MLP neurons of a small language model. Each row is named by its layer, matrix (up: input weights) and neuron, and shows model dimensions 288-479. Each number is 128 + 32 x the weight over its row's rms, rounded and kept within 0 to 255. Numbers have three digits each.
A block is one neuron, or neurons of one layer that tend to fire together. Before each block is what it responds to, as a language model described it from the Wikipedia text at the highest values.

Initial letter V/W. Word-opening capital V or W, often the first piece of foreign surnames, first names or places, as in V-âlcov, V-ianini, W-uppertal, Vezina.
L6.up937:135100169092154108114082155095093104097100203149113148147092205103096104092170093088152132081164114155102166190089108161092113138087187156132102121146117150064155127145139103179167126112175074143138113088125137104148073150116139087129134142176106165129108069145152157088112102135153136067167119150168141154144112133097133176140136073116143116080126117165128109078132168170130124139114080140161136126076148104162134174140059170153169111144176118106132169147151130044150098129090101154132146074128110143113132158150159137110073080166122054131098116178165097117085128155103123185
L6.up1048:148161124158173123135089118115123141104072127083109147187158166136083181144127138142137104174117095128166130108122107117125105116060119105135144133076141155149094128132139164107173137150185118140113133155123146082109153150124128063172108164096122127099116158129083160123130132172157193131125105094155144152078094105154148171149088094123187149102126200212063151178063077184149119080130124107140160218128128113182184111119164106099100119093088102191164083124115150172153134140118149164054161151113181101146117149161119138090102115115104148125079054047124130123054183169143078135
L6.up1058:124166164123158155147168113163166146091081137140166094173208120152154124137066143075112109134079097153070121140189135137125121147130126140167087176153068148134112107068172139084165111151126094167161146156103218139121136083124167111060148086139153134153179105094073133137147064181177189146204113127150120115084119107138087126099138158158162150127155124163123105140166139172179142144202107153083173082067161141152122102173153168097123127089091194141077138149105051122136086124132089108163132110100181107102158071125152172136096118118129130100136133120120128167133151112119142185
L6.up1829:080118160088079138137113131137161120109116125142130131132126149093127135144122131123122084164137173128162139165105122093159157152133107216174173127146028110141160196131082157120125055135059145170149088086047124143168158088114131128154184088085154132086152117072083113112097147124167149077097146171146144118097146168067151148067103075169141131125136157151048161103075129162155096149124135130109147116116097096095222088133087180076133116125071124138117115137072144144174115060136120138175154156095142188136130110186125113155146101133135095088134147129147191108101136119172089156
L6.up1851:175162045086132185160190101171119167090094123089135134127171132147078119088097162160143118112133141133134131137126076145152104050051119152097099132114122127100099129119170159088148162162123132086113117172086110125111135161144084109142152098138156068171150156123105102160099093138103112114128114127157143136158170147094150066088105157112126137039141112099113142135120137152128118142147142094118104166045088084138104150172136128124103076102101101179096078109157165125123173150141092105121079149153115153082122106162089116153193122159126138102062099141137080113138134126091107103
L6.up1913:124156117147110144141134112150125108097145131138156138111138152098179147113128162134150157166100094094125143102129139131151120174108143140101107137167114065112116154105203114147135152096138101181170186197120128106132083062136114138185123132150044060120136098034113127124157112182116165098123182158047173129092114173091120146105150132155087185109194114159096081099134149146099132158125132106143155105150203112144129136144159121064084104134100095088089133137113078157044120078157099137115144053114137145089096142110130091052040097191164117098129159075105138111122142125098098186
L6.up2537:140096127156170056159179069165155127054126138100092125164146146107157120164153126097121141081134097156159061129144114162186170090182129105110100146159079075113081143113138154099102214095107177151137149177120174091168088158100098069151177078095105107136112134150068180140097124116132152172134096122097086173101132173092214143185122108153119143126114133105111150139117151189120123091120156148129116121143199123167144103100201095105111158111133148150088121186133222092099112098192167166156130162094176154144113098106128137100137123165113076109108083106139177155152138158124119174
L6.up2853:156091130150132101119132135101143124110137100135137133167161179117136168040174133097078104158129139074164093106135121148183084107110141165127143192175143095118126161136117131098161089126111135099117084122167079080160113139125121149031139097145172134125072163119103123143092112167100212124084147084186134140112153125115153131119133114117112162125105117133065106143113121126176149156136167112125126116137192166147145094144153139114135194140131093112118117112132117162087114091154132121136138099141207082136125114128204105136132094187154108078094070135131084150080139125125142136

Critic or publication names. Tokens naming the reviewer or outlet just before a quoted opinion in reception sections, such as AllMusic, Maxwell, Eurogamer, The (Daily Telegraph); weaker on names in cast tables and citations.
L9.up2716:138107132100114155134108106087181175160136140153171152101093119112143146102157101135110128135125127148097132171126136100120110148175137159119091166136142150105168132082161078098152121194087090074176091166107174159163086071111121106107137086155054198117126068133149123086083133065108130143134094101130141144060176126162077172119128130100175167086105072130108107166133144123120135107144197152170113135128089124084124086156094131124147095110126163201142147175171154131170161146187144119122087175107108124157167105154129153098146089051112124139161150106113151089136122075129114139

Personal name pieces. Tokens inside or starting personal names, often in Wikipedia tables after a pipe, such as Elizabeth, Jay-ne, McG-ow-an, and sometimes Irish place names like Dungan-n-on.
L8.up167:166112138154085092169163154090138136122113173097096152136068145093195128079113135138098155091124172134134139181119103103149142125152129133124095085089146184094164147091156151106137126050106104095183064131113172172178116185072171107208168150152108132123118156128163116130153132104139155152114192108152177113099206127100087117128111149207117140155088093101103118088109159160148112108074071116104156144159146133082165057140149088167099161154160114141155158116072130142118205117081170179110103141220135083175103132153164191164066136138121191160161079115086150140145132134106103170
L8.up257:105080177133094141146166173171104141123124142152120163128114110093139101047133155089053086077131139111165182108184176163159134161129164104125135159116109124121125107094128162163144154079144162172153082120120109135127133090081134097114205176111080105065122102112139123137148073126084152105079158117154132166080139114107124143128096132061155076101147160134172111173083109085102127096132204128137146157053166140088099050125151145140177092146145100095182123114149106149122120122085164107070113139151154138085110138123137155173146158156145118151122097108171123121130117113146119128
L8.up572:139061129098118189092124143034177157073051108131095174122071137111151153115140108120062176097150138186134075104156131136160090137159143101176117102107143139153070111131154097127132141123124080164124100185164093189150181179110139169167126138136187198143092098172180144167080125072076148126075085119118133122129113140196143118170148143125093182084148124133087101083102126114052090115122106161133059155052132204136137130119171174142139088155172093197154145139106090175165120124125099161129065152125111143189135144142125112157133103089165091103099199136106148070089151095072141147
L8.up1019:162110094099143108126181166105079160167140139150125190125088129050127160110132152111093155051132138147104130068054103051107115143081115123112112122107139131089185072171119109122168158165206112112112112129094149162168161114128113121168109155111125174148104083140119082144063092100117179142076120133066154113132094165064088169122102121163109132107123131157154122087126128098116106100158093130073124114107151154082168113160118047170086149104160107147138100103135129132082152046014168101098094099164072189152149122179082149088084108151104146141133081174125179168111179140154189121
L8.up1148:107167111155078136158145175140105133130118159175099140170094197207187120141140131077116098117109157130135139113105140107153114123136115116132111099069108144146127194135148156191115109060060121088148166124131178150127162139098148122076148191117153179152145143210091155150169083150112121205050153111154114113163144167127162204171131045101109121126077129156077076091114161121157090139104133090108110137070078190158124162123141078245109126138130124130152080156056093173121127160131126196132113153169139141088154149183176168163094177168172093123098093154116143136143126087108114188
L8.up1441:122081140128113193122134118141113200151100195096119123100169112141128159169090126130120152106089167154095113128119158149221172067107122152128162158098143115170151072091171126108052093083108086146088146151136135108120132123135151099134126115158145116119088117139098141131156130085102077136155072065119139147127106127120089103127154144201138156124141165138116111167101088133163119091131164164113153115083130141111107128166120156097100103094118080149166160154114168161105208170156124136122141212127166147108184131121169148107074123147167151166097117045118158151171091108196050149
L8.up2079:188099086169150134157154085114087143190151178098066116095139114080187156162170154118116136079125163155092124123110096088146139107123164111157146078091125138141118117158102064156080141024163095160133134100122141105120148200115121102176090095101119135097125144139162204149098075094136100129096132147123192131066116160091159148158118158161171133139134126108164121127091131143104079080153105095178071171173118109092144094150138128174103097115115068108206184116077139138136116113107133131159162084166131080120132101163109130131093139145106113149142078093117151148105084156176089153
L8.up2211:116075101089167077177110151116103084116115114115117144114201192121185137111078167133118151122122122204134119130121141109124105137130176166144130107106150078132147089138185126099032155081111082156118104136119099172084141169150123090056172126152122139183086123177167159122097074142139116166121115117157107086141081124165077142160169126094157115112170133104110184101107082113139147158080164131139114142211082143063091118193178108099150184118115144089138135170138166155146111144113126127169126085117075155158157094094116128107064142153156118081141099088079209118133121142095113147

Position before a name. Separators, prepositions and verbs just before a team, club or place name, e.g. "|" in fixture tables, "(to", "signed with", "v.".
L8.up665:104142119105151091162151100171133141158074141102136123089109113063118158156135090143146127135125143174145081172112135082234169076137138105195075129113157141127113127115157128161062069149113094094103151161187134155211110149158001157139131137151190149136156109100141126107102108101063133061160068170116132127154093161155072104104112124129168095097176109152114120143047108148113059197120191094123146161136085101070141167150147145192149112146140106127110073115100143121165118099136116109075127101099079218136147141191178115075104136176134164102142157116130107078028132223092129167
L8.up980:121162121155114133093110158181168133116139070107126142111114142115171106151149074124132152124085176176143111097105142123128107128113128125200177151141117127166086130134166090125143140110097162131085103092061104143163120116165163057148112159123187094111137152087139102134085189090096101102150131100096147140125143111147171155164146150149166129143156146096154156093091102124127087120126141126145147110182109094070153085177176150138107072123150136159140093138115130133137106139168083142160157136146115129129066133134113139055154135114104114167070124121117108096112147156131119116
L8.up1290:139080133109061157111126143118151149104154106151092184050106147046153126157119118153158099107126132157149143116162194151103059129160128145157148109157143167072162133099075094099141138149109122097154108155142147137115095142082140139152128149081140125150128097157069048070110168106150085154130093116156187152158134148121139093147141139141095120133135163124065096118114141166137117090108105096127138192116133112145199171157102125161085125124145104095091169096126088173083135140144085098109098157127118118124148120190134105096131141143070118172181125053141109105068114134128082066
L8.up2148:122119108176167151136201121149180142085130113111135150141078183118088124144121132099154086169089144169137112074132142094094068150160204156121122149077134093100136136142149069131095130145114140109104139168151087113144087141037119096143154155091131142133131109101146134174104158154069106154103140158124150124071118143075120080151125114131130078130140127113169072165114124163137131177122112045110122149111122176074048072165150106120196089097152070097080143129113102104129106124105086162172096160160136115142121108193129072121146138105121130122135102118084087103109129132138107124
L8.up2252:159113079125153106137096098070119064106191133121167144139111094127142112160100101072146124219079119088167114142096175154076111131142140198113130144156101141135131139082141142090095168113109150171162099079208154124116128133111138143089072127137114126148140104124152145125114089146145115114154134126086123155144083084110109057155082118112084192114171120139144120150106105128116119166165150120153112186067138065129146166108126134147062145134076180116095099077102130066147119145125140099132048113067180079167068103154061152048159147120097120140092064139125099150121151082179080124
L8.up2331:113133140116107144105181137061202161115088147149151143143121151105105105151125163089181080174128134163151133164145160072068128115153186116174121169148097098130156110152139128121137096138162133139147124152141119172182095078085133061126130105113130103099117120123142130159127101095124147121144140126123156107190113090137119064184176119093107106103224097144091107080096064154114118135079103102140088117142146117149175134120114093159103159139106109111148134181061102100138084115219164140172094136129149122107104127157119137168145157122126133080120062147134129096104072141152158126
L8.up2612:161118060137157152166106125121222062191147121117135157137130085119134059174137164094155110128085156140112143124107181160120119155136168138173095152097129104074109064173140091161164114119082128181125118124133092190178122116209116127136156062120196091126103127103119105095148142114159149130115121124097177146146145128073123115129155109110103102075139089070147150122122115114115127107092075130070137193123155051086113140177107124170116101129098110149157105114108135119120089128116140084180092005136106096099129127142126162122178170184086142111130177098090137106096114121107113121
L8.up2663:160174105164115133104086143112192102129160139100069146141071130098155096090138128120111193151169152096116096096137167113108087098211091126146170179159098149135149085098174096128112132118100167181110170172140151102193109119212130130107109137133133112091110145152124146117136149076124093146126095129161131129146171090186086076108134123096134129141093112088144109155062088134100153106149093132144156253146092088082094119180170112191096087105081073121192117074110120136153085110143094083141100095117063163098147096146101119150152109170128095130146121127103111123105118168124098161

Name starts in lists. Opening or middle word pieces of names and places in tables, lists and credits, such as Black(pool), Bry(son), Mc(Hugh), Glam(organ).
L9.up2415:092113130181154115142128108091111172150151203117135125130099148129196151102090174138102154073115153102197143104092137095174062130111126097160136137133111208099167144100121141126039143122155136048090120180148167121099146143082151082136174119075094129131124147148149139188105097079191071118158165109138141096124144172122083143093133148196202122160112150075123146137160213137151054148165175181131122088113161149143115130123167062128129138099104097157137103123135180110080141058153130142109093086180103085144158097130127138141074102123053137155173111120146099129095147169141111072

List item separators. Separators closing an item in a list of proper names, like the semicolons, commas, pipes or dashes after Brigade (…); or FDP, ahead of the next name.
L6.up354:165074133153152134098129159141099118112113149136165105142074124136143057150125108121212158205188102112170077109083116092124131147126108101107194224093108138185136157076157080122160145196117151095166119084121183147151151086077108156078180142106125110112150090082103079137120130104158111126159106131142177153105093126165125150151091131107129138145119129126173098118091125110140123050098110086212099095152121142161139145119150117095134135074169112154152100121133176123076136085189183151094066161094110121092099108135153155148137152133159093095119136116132133142101139070166164227
L6.up1260:164153100137164116156151162134144182129172113088120154097073197133154105163172042193195050171121139147084114114107138065127108145117196134141095190069158123074140130149144172133133076111088109093140102170132141099157081135077162102108170099090119113199149121172148150138146162095099124140138156135122149133158087109122100104173105152152131128116160102124127127182099154144107149145143109110133117142109104084145157147147139136113119134102084147141117109015128134137122162108159151163138144136167140192169090116099159152106155122132103127113128160080133096183135110155116092166
L6.up1376:121096146121127124103071132105101077154165111138111176159180145090143147165166094117202139155130133173161100137090123044124133047135154149107100131122056159130152168150113120119072120119176187166113146105137142129115107153125113143079140117079071163119099155136125155103079186097193068123148140097108177158129104146139143080147104101113100140168096168222086132079151114138129122120118075061109128140112117127167100119132091077136117122117175156120158138159107109134023129110138091147090172115115158098079146095144137168127126116147124141143150119080117134158136074147178135166
L6.up1492:145132127110150125134161119139117112147163181091155133118104141081138115193115089138123111191085119145120055066114108073000166098176165125195155188136151195134122111157129110105125145194188116124090076089160147121131098133045148082065202155126152135099162215184161146149138180134120122147141164152152145163106158053115108087147112159130067158115147097156137115162083087144115129089107098111143145121142092091130117139155124123158118125067115136147126103113125137120115120129148107170065089089132142165138069121123153117157074136110129060081132092148089160153187108121104032119
L6.up2209:108142110131142192109107138075117117105142164105112105106127148117121161115076140144150044149113161109107171136116167138004099115160110112190145154138222079063153141188117105135119131113099124154098153166154082176181095182046124145160111152116124113107126115136150124172095128128132142108106132132177092108103152121141121126126148131107155143141078154132116160079106070159109154114079149171191101178096093169157123127103068113065191156113104123177076177096107120169147083107143096088155123143111103122142118141099140169111103155191121087148122161105107112124098159102125148113
L6.up2365:138124132125151172083123138109185172128133138163101111149146161150116155102107109153172092143172155084174142109106171086068145139122164121111151130082121112072175144094109070087163101144167154108036120061191147047084132135167158120078124104127091091137098156157136135112114163141095068165128085164123218104128137093103118143136090099136040159160119164120094146066136173149157144058159138109129111162135147156163141137104158164115131189083119116135053102130157141094150122150111142152091082115092172136087087158139130136116102141107117105080127133156098083147156104129135120082
L6.up2425:180110163134111184116126142139088142104223127174165111135135128116179138176120107114139058166128099143155091131087076072174100158086157153116123181065114155115119132144161099186119091090113150131164078119086161129101126127112110114147106173111163115169101146146117115167118100128073131074104185137142109117221160152083149138150101104113126164120127157105170149161093133131131155126127139110145110165111170129140083149124121142176135172057090080174093139127122175112244197124098137126068159081154173137140098114143093129135062226135111155091141167142141144118132117116086123165
L6.up2586:177144168125093176094126145107164135087199167079144106131165169072144105168138138068085092170138185123131139127134098133050152105158093106181151146114098134121139145131095152086099152094086155079137108119121155137148135078131135093098119121159125124137181132140125141134168094139113115117184109182126133160118123159122152113144188179109128087173161103123148098150091094147116142107141132091171095151196132056183133119102099141175163119084056136147139105062136174124115176123150166067114032115163109148119104091171082114087095181147086089158145112161173092081129135105154090158

Irish/Scottish name pieces. Inner pieces of Northern Irish and Scottish place names (Armagh, Finaghy, Ballymena, Lochridge, Clan), plus ethnic and nationality words like Irish, Greek, Muslim.
L6.up554:139140104169174222121120152154118095157102146155078180137106155125138137170170162153149077095141115156112189095122152151153097145080131140162138103113125083087102071159081053143072092050132180147135179117141173107136182152095127124096169172097140130071136162099126167136139109071107100123152093173109144158111120115184108155115126157138118187154129175164140119054116141090193083107146139153167112171084113116079133054176159094100117107130155117140199068094091161121096176164108089132174106138111092135116099116115134105077105176136176107131171137074106097136156106122188128155
L6.up575:111114137136135139131169161180161192194141138117128194119135145123103159152140112101171145140088101111139120108104132106120110147143136156115129144118160141153128116143097158142148093081139186107069147078134190124163123150090225080124084087156056111160118164126123112132124124145142115127114159069133110177120085171096094129074126149134145148160103137147135101124147107137153129116139169093166170106084124142154121121214110110173134138105117121133111147095164140120164115172126130148098126082178158127110131117127091118122062143123140111127152051126085120123061121060205104230
L6.up1225:087130151084163137173145136161131134121145111071096148123148138112115122128139108204127147138146070159107173119120093165147081107205099124156125124093131108151111158172079116117140095108150148202094167103073129154142154130136075149143110139102121181091175147140104169146151117146117095145149078187132134127118156108154114136151194132153093071183127144177099131118071129136164175134070123126124113116135124131165126117103164067161098095114110097163106169082122091073159137176074147158141085139144157098176116151194108088089121078088092172106137116113143105118150163091161121167
L6.up1833:115174108126123179126102103099155121149134127128140149096089174077135105114170087070067147154153219137154148130095107133096120072137184143157159155097064166128160166127121083148153168046135127122094193144137093150210107152142117139092125057168117149092143152109164159098176136136118073128130090119140126138130149134145094135108090125130130114096153115106149164184122151101157149111146101118113079169149149159080098113149169126152128157170088116138171106110101128143097091074139133123136077161123125132072179114144131115111098175117065066113141100158115179118131083123131129166
L6.up2515:115173147079118114145134158101082081130131136178188110132127132180180131139131130104164092114162161138109180116100134096165111142086110085081139106109132101108115147161141099185161149061154131112151165181149085137172158142104123160161101095160156150086135176172159047165128107131100051103142091186110175147142125132129160137106135103067134133131163117117138149133139126131155125115159082128081112063143074103176083127169179118100090124111127082168125126077169121162109166156112106148108152101129142080160128069069143149091103118134180117142174124114126100156115169081187172079
L6.up2689:165111111117149162087151113077151113165133125140130117107156090085133119089118108090144138119165112113080134059107078115113115112088139122120117184149148140155140141161098124142034100104144102199079186174171158153143108122143153095133123098063175160139144139102154134196093101127137105147128098208218155151104116150124193129152164146116085157135164133174157153128138158150160091127170089190151143072181137145096191074100139140151131127116129054143179054125118152125091096155100112158109117112114139120192159156109060148117127110208199133124104122026103131108095133144094098148
L6.up2833:115129115130134148115080164148155164149069147129136126102159134083145109179082163138149125056079175131116135107107069101107132122161109069033094153139091139101128134156139126096089131095116152150102151162134121115136121089155200161108167097101147139155104164158135095161141185071102146127141123133119133112138132119128124113048120147210084163198120148128099073121121140153117126066147103164112167116068111163121085106140107117110086130036163114128105095108143164161092157119129088077093127091142133158111154056147142173097089096089153117121137137125099117079112171118151184195
L6.up3017:208115090115105089137112129124152102151103161090108153151106122053128174118110115157124132081165195119154128178124084145190098167191151126131138099147142152125112109173146111114134117148100131129100139086106149147078162161080151096161121103094069156179136156207164196094134153074170186096116124078127180142118128113063080161091078156145158135143153081118131140130127101148153087116089168110140142119142121088126127110162117097109130102165172089104122138179122160120111200117128163097099099137128167087162146110173123165140120182091155122132160161173089174119122146090129092145

Word-initial W fragment. A lone first-letter piece, mostly W/w (sometimes B, V) starting a split word or name, e.g. w|rapped, W|aiting, W|iddowson.
L8.up385:096079091123095137106133151159163091115139190164091121129133135129112141068062072148178145113111159056117162128099181169112146121092155127169144123121145141094192149185148090170197136167088150125110123095062157110170170086157137136087151158163172143127166164140115071132112098144084124138141070119151157146151149141075159107141119097173076099112136118119131134139131127157102117131127096165109124116134156113134165168101093087186102184110108107093164121098160163178117151076153143196127121169100135118086127147124041073058109103128156073159158094101099122117086119190113132119
L8.up518:119135128081109103171155157160110069142118198123139229195081191083105135116138160196103123117093068204137127130068087141141166113130135133122104100152126093112116155085179230112059168157137068149187154105116125146110094085111107197081104068122135113110177160138085093120055140167162131103176166146109212112158139138133134110102083113197164219121145108180097116141137051171070062165151157145135101103149157122113120159124137137121096109136130099090128133120157106145132153125145106121136089150130149092106092119092160151082146118126133158167141077110130112128102115144070117141
L8.up552:127138129122080128153147087171166090158148101163100107085071168133106126124108108091091115131122114137155067128205118139218092109090117096171125140071097141047130100127161049108178134135101064132136107101133175160097088074142121176131082154080110083125172103092169120159149123151104215078169178104142119141131140134134118130141070146147126087102115111131148160175106169126081150121122116182111131077070115127113152119140134131129119103079133185106164138096134125152158135159091135158108073127131105091136128133085138139095071106082164138128113106146128157092146127132122151130
L8.up1613:108097127127187133101089172173097071117131135096157142115138179131143103116125177084096112137129121123119100128143111119188101142132126094121113116047154134134154142150108119148145112161169066185152108153131136098114113079136113162165175122188161121102149150075091177185098146123158111058140149091139137148102068151120134155134077140226134127060118132122165097122139124157137091137104127161121192093105153127113100136167083088121113150161096195056121119135161084162151075097124037103085126114136108081108122118156144121102080099142110075159096124090155104107098141124208125138
L8.up1786:095129143181145125150121109162099113114112194097107132077107154123099134131143159140124113154128084153120128170104148160167165113137148057129172087134108143163158085152161139127108075114136057155141108172124178043165174122139133138094119103121132075152160110128139109119158162079098094085147102123075138067099127120134146129090126122156119140151177148091160110114083140144091179224096145122124085120142099162127208117096109182176186113153086096145103186079193142136168114159172112182085201082091175101085081170106158102155126135088175088069115014109149141077156098146166149173
L8.up1868:122188100143095126147118192093123091114153113141098151186125137078147176108127159123158114139116163132124138156072121127169098162174166127112180144107148135102111173133175094108114138127125147112170127149090170134142085138132140069118162127166126130130159147130085137123041101105141112086118145092118147135080134106043094174163149145163065133155203133170108134093113147213125117168135074146167086092111124110148103140207147134150153207121094122148089203139095078105133137125144163145138174077136111116081089154119151107145099141185117123115082094139073117148119119127137166049
L8.up2786:079167147181156148083103142183141119092130111103154140162108160141127094135148151099163175178105145102152095157160109082181150114121133085126169105140144124114110140117134163117113114105091076108138152117124080123135130127172097132088124112132144102118129095095108159168096167098123059138128138127114143063146119107074132141123108147111099156081098112107153162164187134170090137087127069133145133090170127102176131120092158133134172099081180150111147108107091130100118074141128096191093115142162100107065168159093164175137157132114156133109150074123226133090077144175097143082
L8.up3032:122170103110118075087105179109131125123120121088128166174117127130135109120113121137212101154083098147108125172153153204139118092165133044138083147084151180126139143115137084108062181087144119104164091132127150168114105185167100119147198164180151120125098157165156148101194148129155150145165077073169147114131118118126124107148155102125138092168114120161130019110121092144146110121133049101119102080128124094064119112158127146157131113129111105099119152115161168145164153091098076085076114091054096091117160158075101101072157140112150145104069183118143102119164152111153179110

Cited critic or outlet. Tokens that name or link a reviewer, critic or news outlet in reception or reporting text, such as of, for, AllMusic, Forbes.
L8.up683:131142106124125127165152114119162124162195175114162131118118191121183080167128159105080131145106132143143109159122171125163162122114198138129154123121067141108104101070097159126208079122098197180136116097162127105168090161114097148154129135175107122148110143103079084179186117133114166126132130113102102117097126154070163143097134096126105150074162128152073107110107149083140174170131111126092082082085097157098103082085078160159179153136092130125138101124135139110069116173180179109131095180126182137197172095168208136187138057116155095152148153215160155156134124071107118182
L8.up1252:089123170081106181100113106072155152099101133136119133113088135106155164104154103084054140094077097138093141134072154127150141106139050150172089127073108130161136133113163124156151102151113139162107100194173127130151170134122165069118125164164160152109158148096130136095136139124139083142145139193098160135100217100156146170125097128145137166139089211109183078153111070114184105136151170091110130146113137106115147144166096055155176131098151199159124127143135210126127122134100155104127138096094114109097104216074090168170204139106121183134151164136129136117127155108111156147
L8.up1609:129077142112204091136175153115139099093120132147164168099147105116191153061190110154076079093169136135100070113088141024113134174143143118161088099127077164106112082146136155123119137121117112152090156156107129153151109114131154072132128139119149115107102186160119174105192127122164188147116083142146136161087160145054109092152135103109135124135120066080109104186097058079101123153170117092175128145171102105137106098091129155166116084124170140105124083113122118056201112147152192174137122148092221100148162144128131144099159149117097123098171103147127140102163134123144111080
L8.up1683:111112170172133147150137167123183131128191095115183149146082166125145133152132108131164077115075129125100111105088103138114091121139117138138091119078066137120136117152200169133115063200119104135134071130089146166176086140140092179121106124116122167187173145139137089094180132112174143164094106099110110150135183149070240172103132105118112100138144167112066104135144169161156115143156101133125079131135083125122127163147096052148109087137099080112105119129139146112159148107175121136167074143079143166136198071139171178112126116104118137173140087109189111109108110125079157131
L8.up1935:101146131128129147071159120090204092118148118158126116126118116160136165147181141151114127136131164133106164144061176146145175153111107120169092139142119186141057101091118135152146043136103092127149117192159177157121089094111131139146140188191096122109140117117139114092126135098144113160162106191110138189074171130103127148073127126136135143090100107088138089161072154121165082102185173116136114136156061124110144166136135083108147081118122123110123154141171099123182131155153149149136135136094135139133103101132135153138162086104100119168193126148167092112140124122109080200
L8.up1997:127114128109117122120118103086182109064079114121117084080088107109092163152115081144186148167123144122134116129097117126182166156144124126153122144131130146158113065134142170117148087139107112131096112105135196108081126113104108120127144199124142165140164059124153130104197159097094184163151125091184080205146129180092107153073155130145134138113090092141146102131090075120094146097152182139105143166092098134124155110105122156107136095085137156114111086113169172177158186154220132167132133178039157109140159100141167142142116142109120127146198141166126140105092118133136080179
L8.up2849:137132103083181117118159115114203155100119152052139134158136171122079119129167099129143150183166154162120155154104112137196167159142173104144119086139098196122153092094122071131097130161050136158110129124138124120098107115111090148160084172161151153101104100135148176145124126065135174110049161150132078123070153076135174170067139128143154201113084128079144137127130060088137131080115126125096124113145067127119186125127108084101104097176126114184071105141132096151156094121117065107184185199138100138133106120125105182122096117154132157073142122111046134072104103133135086152
L8.up3007:109077080088150159097196069139121134111156085064171098193132126089125067169172114162114088139103152176112176092083143166189090120233096136125184149099136077107151125080120146155132116125157130186138123163094176142118055156101181129101123111108164148124163136075154143135180097118150107151119138154158121112077115062081137094111146130125180157130064108100140108152131127117085100134071124146134054097095168151126181143181111084182114107096156130119061129144190149128136103149121134092127124153055157092126137194125070132122103157173124141144122183129110116069163062197130102113

Before a person's name. Separators and words right before a person's full name in tables, lists and credits, such as table pipes, commas, "and", "by:", and role nouns like "scholar".
L9.up2730:158114158130093178156133165140108098088105143075099157137115117094110091191043130162160111113067156143097093078204126082140113165139193127204169183137175170116124112072090146166174120160119070159034118064104139231175132168122096091103125163129148131165116113112079141122157214090105131152164127145086149143079133110203173069140103126139158132135093090115154072134102098141134170089143132156137124073132144111136142077103166181113157114121098110155092084120115105201097129161118157139138147121141163085171153135172066164118058148127108093143131108062098081082116120139100134120

Initial capital of foreign names. Single capital-letter first pieces (K, W, C, D, V) of unfamiliar, mostly non-English proper names, such as K in Kiev, Kurniadi, Cancellara, and of acronyms like NSA or CXC.
L9.up2734:125148098146089174099080129081093123148106086100129227136103115120092125119144099125108164163116247129116105120052118129171059123150146129098107168129100118095176048099170134131116114102117075179164159080124136107147186102168123113135159160068157154143109090116143103127162156086076089114111121105137104199158145143128146090133150159134121145159156114106178066109151130132108097109126109152098125146127106070099095159054154118163171158158102135127136143107171157148149110127123146095077108133153151137106133100089065142114097143180185121143158068108139154136127138145083109186

Critic source attributions. Tokens in Wikipedia reception sections naming a review source or score, like aggregator website, AllMusic, critic of Empire, 7.5, ratings-table pipes.
L6.up165:141134117083147093148166099137158101136124168095129106047080174110109165133150137162079103197146158164105073196084137099054119112117151090148087123190166166085144157148174120140113106104144054113160135201088095152127136098122136140145112137177121140122118146085145103095159127059175166134130129085139125147164133148120154088113113137105117154081142110115096135172149132113150067141105119157149135115098134164126102060157108131119093116120147108151081147119156121184136093161138164133162183167094123103142102226162128053115166136071079163067077149107115124122140090127153097137
L6.up364:132120178088115166132110092097106132160117148101132089145146168105204151105158183140124134130137081133066189169129109156139133107127063057188142143160132095078130110137207117166131096115144086175164122126111155162133105135104116117099087137202092062122087130127132151048180143136148148147139080133165185199117196147152112069043115096154129082066132110134154134145107127131114088090095154125181166091152089102090102080188108128114108122136145114139093133132128123127121155166136109124112149099124122115175128162091121125156161080115098156151091148138054088090111099113124069154
L6.up407:136176107152091040140127093098151133148146090117095145098125126134114102156106118129142084137128099176109146113132129199138120123122086175139125102121186144131124118092176142148130116121200117089120139110160144172147137120140111158112115134158104071124191168109126133162142134091100153114068108086176139141125164111101169124121118142149147060069087081147112136104169108158073128146153118109163077090172148174116144159165161160145063136084085121094155196083100084144168112149098084122157130104096073115126079102145162105133094126115126113158117086128120135092124082129114067132
L6.up856:136136139115183123097162090093169172118160089116177157123154161097193174098114123171097084152140164076110143104111124104113176091149073153150156115116132023146169122170202185126040091075161162136110117127170190099121098155190116127087161181113152114141164128081138141087148114114116134158091086167134100146050174086124150119131079116123102176113095101128102117129141153099164084128189144165093123087130108141088154066145170122111148130182104161117090109100143092151110142134102072171179168125113120124159145122177156153160123168083113124137133126103103121168148165105160167104
L6.up1217:086129156167154146089106109104194151151184126096163068165140123093126139107095102113123059148128089119090144148148111103091106116158110133087128154216136158163116120161174120097150116089126130153082041176116132130143076134148087156132136079132077136092122168090162162192110135155112102173128118118167087133117172139110125090113097121117161065219160165167195112171144092144146139148121170105125172090106194118065104155143113127107085109139141089123117177123090162139128128154088065073131152119137097106122095130181109122185135157096149136147125091141165177134064152102124165157
L6.up1265:137099160105117176177163173065127112078190081173154121201171170132106111181144167188072123087067125130136095189085175154147096114151197088158131130065146129119105101143145120105173125099141109142150092186125077094115090162132176118159079147121115161097094177146135165140140151094094116180094120140122179131120126130119173122123143107144156126058123112150118141128032079118151127085164147171124075101127113141145152135172162140064079131097187094107162193136160124088122151098093164065080151107121080139123117199160225155139154143117093208144122125134108187087097120140154097132
L6.up1360:159124103168115108125118086078161135110196107094204155209137137104179111143152151200062170178131106137107118157088185110175124179064106119169147176094121145089112095144193139119176021086079134163133114162148166085141111108134119154117108186160147123131083099145165099106153127155178086159139141169097164163100140136108155110092161156106171123079091125085128081132134150099183138085130115129159112105131117150127151176163193135132098126116131097146088171100158125117145094153125064093164150212127086154124115139193139116161184115136107177151114095161091132068162132063119098127
L6.up1950:159140141091168189116110094010187087122152128070188097162153137138110182137116089125137102151157117147189116131131146155127106144172083094115133152147144076133140161137173122109097136073159154167125152134145144163114100180084155072137109178167073118144115198127175084116153130125107113130048160073128132094087153169165212158180136054085148174109142144108163102136136090172169200114160120059109114181167130071109086096170170093161096161132110120122066155151137115149115078106084122146141106113111155158146059119181116105165163116060080069135215118122119078126147156108174134160